MLP neurons of a small language model. Each row is named by its layer, matrix (up: input weights; down: output weights) and neuron, and shows model dimensions 64-319. Each number is 500 + 40 x the weight over its row's rms, rounded and kept within 0 to 999. Numbers have three digits each.
Before each neuron's rows, "fires on" lists the tokens most often at its 100 highest values on Wikipedia text that the model never trained on.

fires on: "\n", " Award", " |", ":", ",", "|"
L9.up117:462506456482534509527511573495492505461418524479528543518455595461486521536552455545541491445472517526545468457474505482560496469536450491545560506432467451471471528499443461526503474458503486461399486513486512507531479516487445464589618444502443525473418527482514513530478476467453533593552501431452488418441549513514518537473483510519424478485459517508509478590487471580536511522436478484467569499527480505452527486487456434507529469425491458489486474463533494476499581547467524533510442542560525473451483497550481542510560479478499454453508460466426474520539534474416448483427473484537548515589538464462538515536440547488539548550548538507470455551494540464485519489583580541453502550529484457520449513531446522483534507508505547438474527474474501448529526426563391
L9.down117:472527571478380495530538581422571512432585387517514500524482474554484523488454517490519524484512448428486505494586537482540499531466484467481498497492537484518453491516482502615539506516515506464466537491533513508493470518490508531432455470459487570520488518504546510470535504491491476540522437454472532501489469541527501578486452511524489555521541501537499482458484516563556505442508528518475510499519425510487446518487490500454468482524542425558502539494546454501548536464551484475503431501478567539547560513487468492437498484361568520527527497487483424454448472496477508536475508535456421445459499524500464551505460487545475486467479528545489507560474494469560489438498555451412529488460556479539497475498529478460506489430426509454492494427490556446550513563476535

fires on: " |", ",", "-", " and"
L9.up1117:544520473495501499550540540561456493471460590490610546526478508458515484526528464503525496413526554556476522567560469453577487568491412447454481489507497538505493494451512471483506473480456533408473475468523525505576539549443458503477516473509512484512451482466468547457538498506517499549513470559459628472484451558543529496543486576563526477463492421542523424514451576520503527538515460548451578465504488416563479490498458441499461492333565552471476431494547468402533515562526537540415478501537498481529500507510496512506482475494460507410540493493470525533546533487490496493502494504487529522489457547625519522518509540539479486525561550557502498526578512545532483485495509485519525443493483543509500549471478545533538490474492504542569498456474471420502489448505456
L9.down1117:512532537461512446473471481519457499473502510445518539526528468497521518461504539518522514459508537508433531502535482501537518539432577571510448415512453512431484481535522462495516466458476549484493553479486472524482473497446527555507459480508462553490424539519473590508402470513535430556524481485512480471487460448511521571557456567531446451465471465491473415529479514544560577499536467509546499522544458549541490478420481499483484465387486470483551487448525484451514515511531469479490474516516493456572507481546522528531643483380547468504543491465454491495538547473512503550494496496540479550477466506497515527438458525556519483490553540514481511534470524523462513549540510481535507531466481537537596525478515478457605553456510468492535577484503526484532553519472418

fires on: " of", ")", "N", "S", " and"
L5.up397:486500434539445508456497488482429565474510539535426529475568473527443467447460464579433565515433471555537468557474441464513519564500501468488501470518478435582461522513520506497420560604494472490483499387504495463508468534444476463524427499509544493591529516428479427501514494478506479488445545502496489511564423487508529469465484569513550535489515480527476527492479586503540536550483466490479483465509498487487503503514523487479493490498564536544475483522580496487518533501447533506489525553528474479519456444472528559546497598611452478588555562478544493460555460470466442433464429462462493520476557538532475469527519526483416505459538496549475553485467441489471562494537483564534516487468540500542515450514433508495442489552508587556497502415481519486521487493535484
L5.down397:502486534538505480508489570420550451609517470435528513520504518500478463519452512578426498474582510451421551507463480514522518467460579543489433534474550555444534454513572533525507534497546474572498494576475495461452501445534448509463501515529505556525514426540469497485539481459618520518521509494504440422445446476429517549478542506502436486485483548547484485487501452449486436512458511556517571513495481535500517525528491584474407520470495528529477488469478476549476471525576568541441465421472479515487518525576500493546500487459560555501567554469450528526537485557472495553514518546485459482451517537524501500460527487416487459516466528480507442434578492551529471436463464531381497460528534501509503510493485556452505388457549454548506486499509498495502505528527489

fires on: " of", "ing", " |", ":", " with"
L4.up1079:507548536414482469449522500418599545478440585488595486482462570478492459454457448474535506434543501514531480542496500470555485511561470509473512454428495467485452542526503485457541479480486557499496526537515474504523441532542459468531503529558511507528506449487532581465477500448473461440518550425461542545522458550529473429558554476569525529488562470511468482552433476467510510507521495434448546452512482514513530452436436553536481531472492484488487462481507509491504517499502549426500536428455543447494432508526490484466579454504487495451487468513475526459487453436514528549554505514454480529463477459504429580580477457526464522465551492509541427502562444394458446574541534571512558507583520493474554490532491502494504464503512563462522561609482510501514577504501483
L4.down1079:476477476553471490470470539463539498540503485439537499564500510576454476502498556498470562472476493501510465479514460546472541485520526587457526454494567491446491510530518584531543527422508520531525525450535569423489566551458473501490522471459534515576442528459450417545498478532523462606473437471486446580465455490558498518486532488535400515545443469421454526506551521512549526515489519510450436495498561503506489575466451513477535436525485485469455573457566481517545472473564490452502493542536540535493469539473500561484418523531390533603447503545468475502498519474488486489417472500473498479549489508544540493514471501544480488519479443505542502548485554483505483490504569471553477491453539492549500544483509476545500416518519355558514557469495467440545441529475482

fires on: " as", ":", " |", " after", " until", " that"
L5.up1093:524566475469497505529415462447514469523544512470550526483484494469532513583547502456526555477488484538520490511477506465577417521511532542526487499553478537469497495505424501511421487518463476480513543470472548498525411565527503532524540527442525503505527548406479499507508542485503515467518448456502430505515547475480487448491471484485540529563469481481546552500524461477532519585535499450492460578467446555420499487484490512452503545573479488489560472461504445433466514481506479536486533538440476446566458463426513492505531505377526520550433576517516509542486499584460437542489525520459503458572619482533518529475476544471494451518446491454488518461566461436458500548518503548478472525556538502502500457465502439522507570512430440501560572512554577430501488510495434
L5.down1093:526455542564518571450435548467581519530530529526500476531607440454454466446512481490475522443517481477509522468498460484547527503560489462483530549516476578530520469538575526486487559497576493521548441530562460423468524503513521488458456503466528489493471478475525507426471514473570478508506509525481497439507430484460441554503388469482456527471559460563488518442500528529537552474562515397532562454455445498534579563554462495522519499492481497527485458506518511468542528503506489501531539471534495513532539503562433534437497485379517485523530466459478476450562509501541564501581473533506526475474431556483478528552480451509539509516444507528547479541495546506417510516469475448505528412529541503556424534485462475492452530539552503468491528440488514493491525582431497

fires on: " first", " second", " third", " /", " First", " fourth"
L2.up71:492468539521550470532512489509457504471483491430439533464499425478445502498520497548508463527522439423499507495548530501492462501522540483410526466523493478543482501579504530528495568478479458488486447552456485465546516517496492514448489550442535513594612533509498437513442520532568512530471458447495490529495486485494467474541506515528480528517505511485583551455445501474480534536450515469463478449462514507445487522488536525501529562561491536569489547499489471612450542494453517490487510525583529509470453444562447446495455519498396562518480522530554498559510484495381472424515417437552432460450525500536479479506520482511498484475428429433493401444507506508516501511459508576564531522506570516492533448468521553471469502559458495436535505507506497421552475509499509
L2.down71:477528511505440495523565504579471579507522484527537481523483463462523464501508506516487521514488511444526511514548509491415482580507481559492509508550484476503547428579575559523510539437439517392508427498440520490537492363481535455475551505502433517515450515534465468524463532564520471518480475454454622473505532487495541514531538522454473594464479481485538514559469448520455485536512590431648498468478489513416566470486481410484477456491482536521509464447499473560483447548475486469484519476538490498464432521549550536489505433528450489486535515576435445538533551487501470422482429460487530545486470545502467550442537484512552510528453524437567513437484470511459480525508469523507500513513492478502488487464533536546492530515426521525499554501483555511502504445528452

fires on: " |", " first", " First", " 1"
L2.up78:545452493469545576554477506496483483483474508433489474566463516386535449496520462524546598528473566421523416490514476488539456490419457452526489512514470525510487516534551476462486443474527509456523477493472457427479518469557540496492515529440456431564548527487451455528477546523514461540520470494491584502479457525509480447500552437557514488479511531508495524489473498450516535531463568505452467425441461493443513487519497468449515529448499443489480536495464530548470428440511495526530581489551562487521557509474534534556468495499545477517485487574518491448469511549478423486482571470463461536493503512533401462494535474524560560553514428511496482536424548565507548477491503519463426539534509500465532531516493438507476456412483480397564487483554437553518539433460492
L2.down78:497441521506513445500479425483429492444514529520581493482569486613539527466593522454447478512482432475468519493549448488468486425564495450518498437514468457511562489550506542525494623465500498523472466436463469486524581536524478463516493470558459541529548484542500484489549532496495515499546527500518531500469556450483475549489495538493515458420523411533580481496514543497470518490547509507518543463528525510509571547486542435479485543456468477557510524502466515520443477547574430531518572420447499416527422562482446479452395448493433489463525514567517560559518508482527491517479517541518488472548513529463506506542524500511522457491398522511496459447466511426522503539547434493427541529536541511482450490441497524515489552514506524478476487507471510521422510511528477

fires on: " |", "–19", "\"", "-01", "-"
L2.up638:471519514463480479464484468480436484470475477492544476483545487584508462466480509523460510479511505495437526430526564533480521519514517456470546506551521457597590548496565462584589530576485528491637556461467470472516542464509560526511450515505455563471494548499521507594478546481516564507482520499458469439503493497540476591455411446454541491481509510528479500540502534450440560445467524473549484466347513504533527484526495540534522574520553522440483539528439544435486491473492474446566516441466545479438451443494492460467593543579519483426518577554482498449483503543544508494428548484544474471480499529453547488553502424497573495513556495470472553469466454493512479549481531548527474458525469494478522494464517549540501459534507463512503528498436486508508550459422484
L2.down638:511488546512477499446544510502462524486433510488506520525449596460529521492547551500459498559526533625507606505447512525525501553520516433529477474439598517492500465593536489454512463467503450495443607573537499439521417459415469563488479487481490485536453431510564566515545530456531525475527502466493502576540412543443443483498468494493461425507423435532443480480494466483513531642511470558472466491468498452507453498503421478488447506470515473479511551452538480488506497481454503525539507448520495481499549495541490525447466601389466520547476523482518550471505537507455431505478461508563468516487550517492515519548474485481487478476516507468559461556457558493517502497496482432534516525462472524516559505534518500516511495448474517482496437524491515543502480442502573

fires on: ",", " to", " and", ")"
L4.up746:520478491495461453511487501504492414492528514533497469474536468529519513492511469495563554526491429526478511533452548526484475540541526529513536478485489522506505502505562500514513516513525491520520452484491511540502512468487450501454539477508553525461461571525529505456508472478558456563453541514529433464486498430417443545589471529501524555549510486507551522506485595503508465559479451623457458580519456461471547469447487481563607534506467472465497455528570492503567510491471382485514437580461521561547465411450561457451531494488533468517447504509519489533499500526505478496480528538448493432456503510470555486523493525500460509560489457526451534451511490457522533535480388549512523432442512499506388481436489475527510504591486479534491539462455499419386504492554413
L4.down746:608456460480560448519516532442580555473521491539413486522484470523512512480530502523490506498502553482467482521445546585486502476520588483519503559535491435556575475526512504455537515481466541491438493538507543476417445442511444534490512459558529501546486482557491522452520492528493553479468554478500469554390520443425469431519448531538415515569493519492485540481476452437491450526517467506494510481461460441515520497435447505504535509549447494556528505454500523509528468532511484536535546574438541512511505520450534446561533503511573444454483491475470523479533517474475496572486537507461457486531441554525464520474531560469552464493498588435434524508475474541568509517489442467479548424512510471524491473502510529490544500417486530525497431532474586514476502458522544

fires on: "th", " First", " third", "st", " first", "rd"
L9.up502:522468553509509440524552514550425487445489478524534503523466476435459470466445561444570464474495490444467536492522568494536483552410491474448499505473439514494512519511487529567541506488556605469548432569436461513518519512537532509443497475520557535502530512424548510466522545452465452507406520511487488481544430486496514495525478441503522567529487487467475463669468482519502483533448511492563500472504520457519527454520472466420420548483485472588529524546523450521432477471498507433475565510504476521468478503479510436481469422450543464530552537575500480470517485589517448507410530535426498519539536513474481454524536454466457515590404548457471483470488440489500514523522548472501450520579498494528529484491482501514470582505552533542499476505503479461488506536502506
L9.down502:425551473518461454445487413464533512491540510493504431408451483471519495448547516476440544544449401428480458527461469505459506478497500483522473501428469617481560487506475469542528538529509487462489446532528527485508477465501550494504529492467544545537562537523459496451476492483553567485473431576490572499478494433496473462538491512478494473461451539463545479486530463513477492514463521533606549488484568470496470465543543376500516428558517546629512534425517484507535502502431549576556542503435486520499473611450462470478516490500534509512487516615512485473512524504502554451503555441484518536509467571494544470476533517466548455536475507496500576520536522522481536516564470466440503583577504500535518425537546515486548485532501474492494436499428467509542500488556477

fires on: "\n", "-", " My", " A", " |"
L9.up1182:480495466567540466544481513492483572442574456464518505512469548472486510460526480428511475494514495523513539502501466530484503509462557497472436485508457454493447473513539503518552462510500529443438497550459463466502528521521502518495499441492522480497550558510491530566570453466556529514523537449510511407473485530559452582521512517536541457478536487525523502522468491569565525516451518478514567517532489473421512555512535545538455472480575458477463528502561497458526526531436481519574527478531447499506533426556491458489457459454475515523438466466545471507469547437470531511423556600480475517551539508491477457448509559463563537480548525435501469511494468493421472430509583506528445506492449587479494536511458563469492556516525477453520532585477440484546505492445460
L9.down1182:499537442511435463506505502399527519498526527503548499429467513522570549550535515493465487495541519530495449479508519458526544491544554444463523418480479480488630503513491510572533537503436463543499503437450471463501513534513521475475461559453517517505484475561451488429519489494444548574510536503541495451523501532506569469464498488477533485481539550554478475497557564508454467460547494539513589508528511462468449514514485509478532456453516434505443572488549511469565509589487574457555474508491539539482526516476491495368465456526504480488504436553519482528480499453449470432508487524584454558508489533519511440573461510465573524481513456521467454531479484516488460535492432481547445559525373492549477454517522473551451478493432499475510544466595454425551513514480509

fires on: "-", ")", "\"", "]"
L2.up73:563556495505517524483507510518439508503607480439545460436519482423485510497528461481522483477573508474421513504559558544485502505522441419467514544514488438535415533403558541511555501490523523474503503454577497486433551573504490559491510512481526475472488477515449520591498505493481541536458519483476441488500442480482533523475483481513600527467494503550512431514465546491484568452537513528521555480479515468573485491508435526604490482503457429448529578514453523568504515493483444475517533516513509480534514477437525546516441497526514547466576530594491581467478482509450452570574521466556436476462560609520523473543518546451465486552481518518505464436517554494515498468488523542473478564454477477504514458421505522503543452468539475462468433544516501515493489458461495
L2.down73:504505457550537569483504474472495493485502532479501476490474535553519515472432565520562556589438509573435499508559555488464498491531523557509405532561534451499486532610475526541498575431495510484524442503531499529502488509489524528473533445500505496503462459551489575524453510487548535565520472495459462518529456526474411545556445490454523454505500491474485554562488473489467507433474563557444456476462510550441446506511454502481497481521485498477419535518512534498513479449438581512517469470409493457479483587509480487436461479509436496461520465487514572563449426516568473505483435519518472607476524431449441497520471494493517518522474473424510439602532509511475544521561422578483473537498504508502448480561534493479438556499516460525521472444485465548448541539516492